python train.py --n_layer=9 --d_model=192 --n_head=3 --n_kv_head=3 --head_dim=64 --d_mlp=384 --vocab_size=4096 --activation="swiglu" --norm="rmsnorm" --norm_place="pre" --norm_eps=1e-05 --positions="rope" --rope_base=10000.0 --rope_fraction=1.0 --qk_norm=false --attn_scale=0.125 --bias="none" --tie_embeddings=false --parallel_block=false --init="normal" --init_std_qkv=0.0409 --init_std_o=0.00963 --init_std_up=0.0409 --init_std_down=0.00681 --optimizer="adamw" --lr=0.0017 --beta1=0.9 --beta2=0.98 --weight_decay=0.064 --lr_head=0.00525 --grad_clip=1.0 --warmup_steps=203 --schedule="wsd" --decay_fraction=0.819 --decay_shape="linear" --final_lr_fraction=0.0 --batch_tokens=[16384, 32768, 65536] --seq_len=1024 --doc_mask=true --train_tokens=259500000 --steps=7141 --dataset="wikipedia_en"
MLP neurons of a small language model. Each row is named by its layer, matrix (down: output weights) and neuron, and shows model dimensions 16-143. Each number is 128 + 32 x the weight over its row's rms, rounded and kept within 0 to 255. Numbers have three digits each. A neuron's up and down rows have the sign that makes its largest values positive.
After each neuron's rows, "fires before" lists the tokens most often just after its 100 highest values on Wikipedia text that the model never trained on.

L5.down143:139138185108138164151119120118149188112157129143089111099105116118145092098076135108129135092150098078063177163094076115115071126071123190177139103123085132138118085069136173121092169116134192108118089118152137137156154163094108096120113175145140205179142135077125094115104114139194170213097069113127084177111130094162116138139100092126185128122078151177118140109114148141155070119125
fires before: "\n", "|", "| ", "0 ", "1 "

L3.down278:179160123123132148117112121087096137087229107138133093139139164148128187109121192171098135128132145150158151133139143108107110142123148102172066133078112195097109148110151131097132091134100141158095120179093109155167151162126109101113142156166087190092146119146153140123169106124103151087118151000034076170151127095173127117114086118110132133110126106135161146120205139103151203143059
fires before: "(", "as ", "Ch", "— "

L5.down102:144167148117053134091132127077101104133140112079086111112143084129089099148126126159113083100080157122131092090091141120116169101099115134080143160091133110149104121107088084161141159149094127057097098157110157159160139132113132195182122217203104125116113204143065159104107181106119163104163171096138131083132134171093088114095128135150081108116116122157208153141142120113137157156158
fires before: "as ", "in ", "for ", "at "

L3.down172:113099111071096172124127151132124139134183150112125148098089126050123120145139131147079164095169075150172113224124137164081092112106180150122192141145110096166075098123129166078152125109152145108076125131136145172136170112091089169126109127076123106100088125158144113096111146131127138137128198213061106134105137159118157151130135073150117138119065161120151109096146107202118145133158
fires before: "\n", "\n\n"

L3.down230:071112151130145105108161137000110162129115089157131103065178121151187109139170103128119125157153138156176064095114132137119101100055120152155170092109110137145077139117136124127125091161143132114107119118127159154148112133149137147109121144111097129098113122168125159155128128143098135162142201000143111165132137132105104119163138144102128120175135171125144174126107121136106179168118
fires before: "==", "== ", "In ", "==="

L5.down316:160123122110078135126101149132106176170208064171132127165148126118150184171123104122141147130103101180191039053125090104115161132073133200117144116138107199151111106133046145162104105143129141105155087125081098130157131116156172110187140195147106090136092134153142189156120123160110136114118061165125095157119101104159130125148097136110160104108085163131191185124109163118151119150133
fires before: "\n\n"

L3.down14:154141137097162141129036177137085151112142109132132091095102169090152154126244138118092129106143163092208103123076128139177100147106139177135149120137161201168086097113088134130156136138147152136170109145127109094100156136165043081117137112081066111191025092132128142141138150155131136112069143120088178075172155166072075146130146107142096143116107110149145110134170159127131115146101
fires before: "| ", "(", "– "

L3.down167:099080153102134122129154151000117127116108125167138102004162122135151116120125077117136127141135139129249017112123126146127149136046137121159140148112113113128089156138123118119119114130137154111112096143146146135160121139133149155121117185156104112121132139132131145161103080113147133152138185000095132134135141133135141126166145131122124133176111130117111156114112113131121141146121
fires before: "==", "The ", "In ", "== ", "=== ", "==="

L5.down67:192130112146093127079168133142125079146133149094079124138110147151156121112130212149175156093072155138095139096110065147106152132121115140163120097135153163132139122119189114184147162076112163117160110072107087099109152102082130141074139075127142115070147097108129130154152051097160117246098125089157168057185114157109150140174198094182142098116163137138099125147170083124170124164113
fires before: "| ", "- ", "|---|---|", "ww"

L3.down132:150134137117109175127129127000102099141195093146139087147173179144115135112127168139096152118141110082200138142124100141098088138079130154117118098136120101129118056157147116085108172086143175123088169111160076138131132128121150147149115099152096134131086116162100137105110112115170109143089117018141124104154079163140147069119161123083145127114150094141175122148164156131176107144171
fires before: "| ", "(", "– "

L3.down73:173108136115112114149148101084099113135176192187142082183160129146139200124121119147195146130124125196191160161176130086169124153138186110116099145136074113092149094152172130122086104134109115080106110142163113103148137064096156121103144160139159145078151205116166173133142124165082122155126104088140085135119076110106114150107183133096088136117131119124131071145136089119159089088135
fires before: "\n", "\n\n"

L3.down238:093109137111132129052106114153108102141045214130135195100190139143160157023127155182080125094137118136061089142132158144115103145159105158080169144149165124152223147089184108135111111131162128120114149097135122117144165134105171192085114092132160139165130143157129130114158129132144188155108126141096152145102084121115119071137104069185111095132118179166153131112132165143113067151089
fires before: "as ", "in ", "– ", "on "

L5.down257:139116138108194199172090174224150137119218114143114121111082107184107142103119188134096157074149132139157152134139110110121091163138116146141135091142098117090103083060131107111178136115104141118151112087111186116135139150144117104124140124085113116089149127140141077089154138137140143204113180147178162127152122158133138169174114180132149095132170123177171113157137120102125074080116
fires before: "| ", "(", "ol", ". ", "|"

L5.down215:177142168098111205109130137104182055103185089096117156100155120154104082168103095135107111098092110141133132139143097122084144152096111118076214065133098123130091143125136135103120177119146097094113066098111085147130134110117147126141141138160099117090118136133108083125191031122127078139101154125148132129114122102143131142154101141103130139182139101100079127067092085095130183075126
fires before: "(", "^{", "2", "| ", "9 "

L5.down228:150137084123116123133136107206166201140150136097162126163146185143057118133111180083166076114163135158154143127120128064094146147125105110084220162121146112166065103108066089131183129134114166150129111167098176150119077121150136168087127158129139171158127101142126153154133070120097173127136189180116167161137082092148136098158145157127146050111109193105135118104116183109178088118117
fires before: "| ", "==", "\n\n", "a"

L3.down111:124139198112043120115184159137148113102081155112144151176161195162084078112115107131148191112130133173107139165160099148114132139153145121154185125142181097114156147144156147153145157173117092165130123133100132169112132135149136150084157188147126141132166140163123163100127128096128133130097091082143139128139148145102113112182159150136140071171116115187080096133137144110113113102063
fires before: "of ", "and ", "from ", "on ", "that ", "to "

L5.down300:123132136118130085191120130068140133107130095140109139084132118107140167117108093112119162161190104104146154105165142170180126120120159126117140100134116084156114147126121144114121127084129168132149159113122174150065149146074121088167138105134050172084115100114181136136130179167107086125101175000146084095148138154102112074110089146091151124155139106158116158192074137100116165120122
fires before: "a ", "the ", "that ", "his ", "it "

L5.down349:150082121065128103105072061168134083113186235153090153100117150179098126174157105156122120155096175180134099116149121123139126144196144122107097137129154098120102144100105146138124156066146131103117160107166096125128176092125091155067061129092178141163142158179143151130103083094132112074083092161088106194106073114097093183151114114166134174188110123137164078148158130133059104130114
fires before: "\n", "\n\n", "% ", "R", "co"

L3.down134:180180128157143122113131178089141154168132093147120134136167105156143079075124167172158102122090163158076110085077078115055167151092108116096146070157153118170098079158149092093181112076101155163098085080150107188145153099206141146065187163112170142177086139081117137154143154119152114144119124143128158150151116138122044111099128120178110131120129109155100098117150087102114150119132
fires before: "\n", "\n\n", "was ", "and ", "is ", "in "

L5.down59:070138164103122134150129123081124160088177107099128117118114158122133126093097137122183129074151128182150178155111102127081122118047132122162136159102130121138134111125093165121096185147150144150168067106112126168203195129086110110145137186183115177121158135112097130122127099133118174197106116065153095192132072073134152170143116108127168172129086140175130125094132132127205146156095
fires before: "\n", "|", "0 ", "\n\n", "1 "

L5.down292:167070130131146126142189130097132141151106093174104095114117162140167118069135145138099108101114181123140107147084123145202094133120057157163119114148138108091101136140174141054122150118128094200141162151169124165139152121133067136132123139161148172155162153119128131186115111148072108145090172041092143125179131106159186110121139094110133086118160181089051159073113088128178166173101
fires before: "| ", "= ", "Popul"

L3.down274:118071169078109104147130159000118109108109129135105071128102123165159092173131149094117161100085160066188098111149149068101153165137167113113159128096106126184102069134113159163138108134136133093109120134162102111146090165160127130115124150101119108117191155146142106103122119118163126149154125019209119114099112093167152158147183116123116139126132142089139146161145156155154112131141
fires before: "\n", "\n\n", "The ", "m"

L3.down216:091124114120074084109137128128108089128113076084085151097147136125161129159121114169130165125067161096119141120078138093100102081186128105144162150134128089157078038077142106111077156131173152086082136185097184104126125142126127169068098175176055175163118122212152124118132161120175130137135143160113147136134116117156113106148087121083117133143054129151092144112104117160130103180067
fires before: "to ", "in ", "of ", "is ", "was "

L5.down364:124133144139090143123121100131148140145119139142095190216091129147172134174153122104158164077098129092077101064137097131094115142052132133134127094076160155172102136142142191151164133098135123145154091086085057093164112075155134109125102149125124077172069084097121143161139122105133132114177103133102145195189094067122121175144133116107121137063088116139122143088176156126167093147165
fires before: "\n\n"

L3.down211:107105116120147108103131124090094099069164068136148116188161139147103101111133112159125121128124155101140128163129132111112172132160151119143132189091126162158073065097101158082169133168090131135160177142126089154118100091130166136083110134074109146155123096178085150160178130111164129065122135055167131165099086131096134156209184135070148105159098177145174094116117169129115110091126
fires before: ": ", "ill", "er", "\n"

L3.down212:130129143119148165067148112049133112134096112133112175151165155149154123172072133126167161126111108165078085102118053126083081189172082122094145138112088142144122151105162102122081153163078145131046155054148152132144139106108165125146080177113115051148116152083112135192163113147224130072136185075184108121126154120122139138079134139156143060102118128097166131130125122150096125159151
fires before: "\n\n", "\n", "ic", "°"

L5.down183:142109141130134107109131136000109096111150144128146125137131123146110123144134114114144109137118134111145112122145128105151162124095129135123090144113112124147110172130135118129114118115114128140128139140146128127146141121138134138092107129126122149122146139133155114176154134120128128149157127000125121107112129130119134131130150136131105134118136099091131142109117128130115152154137
fires before: "- ", "| ", "The ", "==", "He "

L3.down168:142089073083169118113120100157131122076076116118121159126104111173160147132090140143147155128100151104113134142110149128113179131155142150088137159126129081145117175129167124134137066149053092107140046160104107147123114089145140188138170127130110096123071142137157161131140143103094123066133161159098076117055124109125115158097145053100178034139146145113151141130089103137121092113107
fires before: "==", "\n", ": ", "er", "Lab", "| "

L5.down169:133120150184134132133164145147148059145106196162110117074119171135076091122087183105122100104130173087071196133131130217179141132153148070163094155151106119121181095143150117101198107058118119113122135173084076142159107114144085211118174142149157055109157193103127091193166106124126143185085101128135159129142112123138117091135174115129114103137154125101124161094123138105136118171182
fires before: "| ", "|---|---|---|---", "- ", "|---|---|---|---|---|---|", "|---|---|---|---|---|", "a "

L5.down253:117151121145114114105132071210066141166058097127138160114179176120155064181125082099101121142147105170165136133143129108115118088162131137140238098116145179147099111131110078107131169111156117095051171140104089081076173165120171164136131178110108117116120116190129092189192164070117131104136105116110158139150120117126134098141090124146096159040065112115131151081151079078159107134138
fires before: ")", ": ", "^{", "′", "\n"

L3.down311:106164141072134091151125087112087113129134172124140140106126144110212089117149089115116114108164171187043117140135152104121063144171118116112089135082131121152145133148113091109053110149160103093146140081131169102176082095096115123118123185089117097072106162234182165166096135070108103117100055048146167122143099061139127134095115161083153156134153120133135105090121090127115147114139
fires before: ": ", "ac", "ad", "e ", ") ", "ing "

L5.down53:147110150092096137087115111115149128123126144096093163160148120174022072140103144143099165101081133136168135166116117116153192147168143186108122117111171125123107126109179122165113220156088077135098190140140133133178119093136154127092102193176104121133110168158063144108172138141114117164113150164177178125178137172094146137128185143157082110146083182163169101085146108200076083198134
fires before: "by ", "to ", "in ", "as ", "for ", "on "

L5.down150:124158158108112132097119193144115120075104104076113160156106108103115104082181137104119126148129134180122127120218193129128170099119124140166176093141141131175178129157133139165112152134121103083152152200133128170131131063132158124113078169131144102107127153226132153147166124144088131121129115166119131178088172085112130093170134154128120157131165155192152108117163100145092155095187
fires before: "==", "in ", "on ", "life", "life ", "and "

L5.down239:102117124148186110142114085098086106070028091142151126136085109139167141049142172068114116141182119117132131155156149136109095154118141149127169118119111129149078196167166053062123149113097151175081046124137167105148124116100085099124174118125143134108153168131170102134136138173097082107187091133126146112128137043083081089046134103164133080085054102145128138116086136120071165087115
fires before: "\n\n", "g", "org"

L3.down88:111150136106129174108123146085138161106158166176126116054136132106126123124137052157091101148141135091225014112116164127143139121087117121170139105128105159105101095128130127144096089108089154104134153173154126122132124192134135129086128151150093126122174183134113123154108101079125108164132156013093155147132139127112088123191145143129139145154092163140136146127138124069128152155172
fires before: "\n\n", "He ", "The "

L3.down11:164160064162100199080127111082112058140123134144101133096153132110115124106095146117115116154155177134135110138127195130140192109158177105125113114123158157082133119165158118160054108100142114094161130207161160118084133113096110166168127119154113107121100140140126131144163107184147110078131188000080098201095133161120120166140062178107122157138139077132163113094178113121131139146156
fires before: "the ", "as ", "a "

L3.down378:166175140149121166153141129106108100092149138112175128213093110119058160077142177171081131085092160131191143162086081134110147143104120150113078176152169138134109086100128117147120114130108142133168094118136163179173166119138159115164109134125124138144150141128190164130124119181127142098122092020149133155120076143154146158136125075120111137167083116175140099077105100127089127110136
fires before: "201", "200", "202", "199", "198"

L3.down174:131133121149112135120143098086132058158106121085136106087118138126131146131130162061142148115140054140131130150150133108167124107119122122125095146102094140175154144128123098144162124139170152133089142111150125172140141082116120116113100092164106160104143090177182103197177204156143052136107173056125132093149164151094125123133055115069232148175129099121123175120136133189161096112153
fires before: "the ", "to ", "a ", "as "